From a checkpoint of a small transformer trained on Wikipedia.
Size: 16 layers, MLP 1024 GELU, 12.6M parameters.
Architecture: LayerNorm before each block, learned positions, no biases in attention or MLP, tied embeddings.
Training: a variant of Muon for these matrices, 390M tokens.
MLP neurons of a small language model. Each row is named by its layer, matrix (up: input weights; down: output weights) and neuron, and shows model dimensions 128-223. Each number is 500 + 40 x the weight over its row's rms, rounded and kept within 0 to 999. Numbers have three digits each.
After each neuron's rows is what it responds to, as a language model described it from the Wikipedia text at the highest values.

L13.up576:507531429465438550592489527449516502419535389481499495442493596492467556454533455466400444531552542477486501526544514443445531570514553489511465500534505544458506423513574482466455517452443518450538498479495584516536431459530515482529585574510470482461481498521483404539554469492520499501
L13.down576:489540494456517444460446459582479548496550543576534469509536490543530474527449449484581449464530507542521426517463501507438493432468504566511505438441550502553557511488484534504479496514553512566444511606452477499450549495467474447522396508499551518491519554570429463425540538515461493463
Description: Word-start fragments, table cells. First subword pieces of multi-token words and names mid-sentence, such as O in Ogimachi, D in Zhu De, con in concurrency, plus table-cell separators and numbers.

L13.up923:584542477532499480552579511483484451470479520496472457500490532447484517526524403537480560519479473538450467463453522505514514575505498560520492509512457518482545437460569484463504525504530422528488490500497459553508495542465537515480479521571534508486510523509494476469447484544560469515
L13.down923:534575490537534502465511485509451497508503490488445497513492534535455497449479572456456593460484459460544511463563498561558530468619472496458452438456530481555475525513503447464575553479498609461486485542528526501473494495546523504480508517443461518521523483503472485509545412444472604483
Description: Field separators before values. Delimiters in tables, lists and infoboxes, such as cell pipes, colons after list labels and dashes between dates, just before the next value begins; also commas closing a long subject phrase before its verb.

L12.up120:496461486436566517532492471499487515518458484511456502526493509537550513615506524533463561499459567541543483486502512444509484495515562520515448463508518508438465469500532499440493491545558505498583435549529506554402519478484538460536543478545502493425536444430507486505483498557488514514
L12.down120:508453528514551516535508480556499525423537478499459563439514512478428444563450416517526481504523538497549467522420477472499562470442435493538419470473589482483485492489522521573500410516444538556505547440459535484510508535509457518526563496464507486492567423524478498455544479401525488406
Description: Before an upcoming number. Table cell separators just before a larger total figure (goals, yards, votes, runs), plus prose words like received, weighing, up to preceding quantities.

L12.up407:572529458460465498511504485493490484511519476440489501534533530545475492528542491542509453489481577435542430494573506418477524527530535493494470526503460537441583529562468570521492487457444466485513488485457468546477462540439523489524458511475537527494458385486530442487539503475438530483
L12.down407:480514519496472449439499535501538456450546441515538523477471441532538568415426461451461464527555494532442467437449532468461496594466403511550597488512499506566489491525495401487477528504506548445475499470465478534531544473572448540530515484461490567456513486495482474524507495504514533470
Description: Word-initial c; table separators. Word-initial c or C split off as its own piece (catches, cameos, coverage, Craig), and table or list separators like | ; , between cells.

L12.up618:548586557433562498596543522489453471494429468524452493474485544466467416484515482495480504534522519500452534575494540461482519573503514453519449454539447477480526486454571495534494471438509485525455453498493502600478518512434508460459435555504431500533500416556553475529462478555514427493
L12.down618:622486497509525484544502569509504482473476461575440481440503521462473531490503442510497516555571445449478514505545548516496525470528418496547464503444493475544567472490493478492534469469500516462493464503543474556468481494582488527527480471532521518499482424556469471581553503481480470468
Description: Field separators in lists. Separator tokens such as table pipes, colons, dashes or blank lines that end one field of a structured list or table, before the next value (scores, dates, names).

L13.up881:440536503535500494506571516505410547495456459522424475480539510484512510548440479508531519524556525527508533560498451473502492485488510490409485535500558527437441478556409497449498507507481508466487570561482520475420486502529574443544578460501598467457556506502489459492484465534493515622
L13.down881:552517496387462495538498495476529565489459499529524529518496478468430507569522530455480519534551503497575516498466520416502478477494475541504481473386511479554493523516580608488509507526475459560480454453557465424499508447467502529545454425516434507472516454549494533559550529581485527410
Description: Quantity/time modifiers, name starts. Words opening a quantity, time or possessive noun phrase (about 150,000, last 25 years, its largest, in March 2023), plus first pieces of Romance-language names (Le-andra, De Rosa).

L8.up146:495442502498509446456498478483518533568479541461525537519518534523485451540498520529473547434454494540459462556482484477514484417456452544491503428499492527505479455514498498531456544585465537517429429520610463510469508496484500435613534584547500481481498483550547446484430468483495502437
L8.down146:497458541485517534509475481473478516518494440420547509440498528461576492481486494454455490495469590548539489486523435472552523537452562476506507421542430554564528417512480545509493471525586523543438497527466572519512482499501457479476532484490468483477504490514487464478517502469509466488
Description: Quantities and their connectors. Tokens inside number-heavy phrases, mostly "and" joining counts (108 boys and 82 girls, 25 passes for 417 yards and), plus unit and count nouns.

L12.up799:489474499534460507537550464480510561498496479530471513497510553486534526501406528523468513513433527480525433487518503459526515484538532515491478518600519499545396516465591529554543482483483525509557529499495431553515532462532521446514555532569450499527501488470533514456466489446543465543
L12.down799:422430480559505440502455527474553493489560521499556514436502487481411484513404461437454586496542461481515602543465462461434449468469565500492538501477518425588560544509507499509495471551531477492564489513456432485535521514553471549495502520469507536519508556499498430508507469464482530557
Description: Auxiliaries and mid-word pieces. Perfect and passive auxiliaries before a participle (had, have, be); thousands commas and colons inside numbers in tables; word-start fragments like re, con, es.

L13.up494:546494513474583560543448455478530479422455549483505536395531506613451458518423473531396547481489526533458455494485496502493508468485476534496512507484455514523480481475483530495584555485505470513573480493475498566446532579561465475526542474535529512450522508548551493565406463470496456470
L13.down494:527458457476488482507517426522452514492520584532472512515458555473523551568492525455503500541508554553491492501476489471518512504446598479493504522535527557541507512465503496527453532459453517498494495484511504385533496513485466623472519547492513515478530471536492413456486487491538455444
Description: Auxiliaries and coordinate connectors. Mainly "had"/"has" right after a subject noun phrase ("the Syrian Army had", "the company has"), plus the "N" between latitude and longitude and "and"/"to" in year ranges.

L8.up503:532515437452476493473504459469507574536486549466523463492504588498425514364570445547503529520417468537484460541479490445569446421542540533521521539542505482446496445495527521518484460520529504476536476452472527559488517442522505534518549526457560455447464525468534516501470478548516598496
L8.down503:512458497538523503494490495552475447529533465493519519526510414555546497579523575513501603510576440494528477511493505502514593535537434432522476548474534537417454505494482488415476427525474567531491524553436432468546475484457490468525486506480452492501610502526453509459520436508551438512
Description: Thousands separator comma. Commas inside large numbers right after the leading digits, mostly vote totals and census counts, such as 281,654 and 46,974; weaker on assorted word endings and table pipes.

L8.up40:489431493578481606496525479454540508510471540529459556507430546528530447547534507473544459472526480503516500518509513484515421577501469508481488509472413532484421510524578550475455519466485535418582514501576502547508522505512503530530475508467528465479561437414534465482491554476465483554
L8.down40:552529453448506560495507565476506496477474569514525522543489554518466484574491507505532469480598431490504497490450509513532466468517524472525473482477536519539446496515463584471490474452481461528440577480514496608490413557488514518479484548575482528542568463441562528465520547477443485514
Description: Auxiliaries and pre-participle words. Auxiliaries and adverb endings just before a participle or complement, such as had, having, be, 've, initi-ally, plus United before States.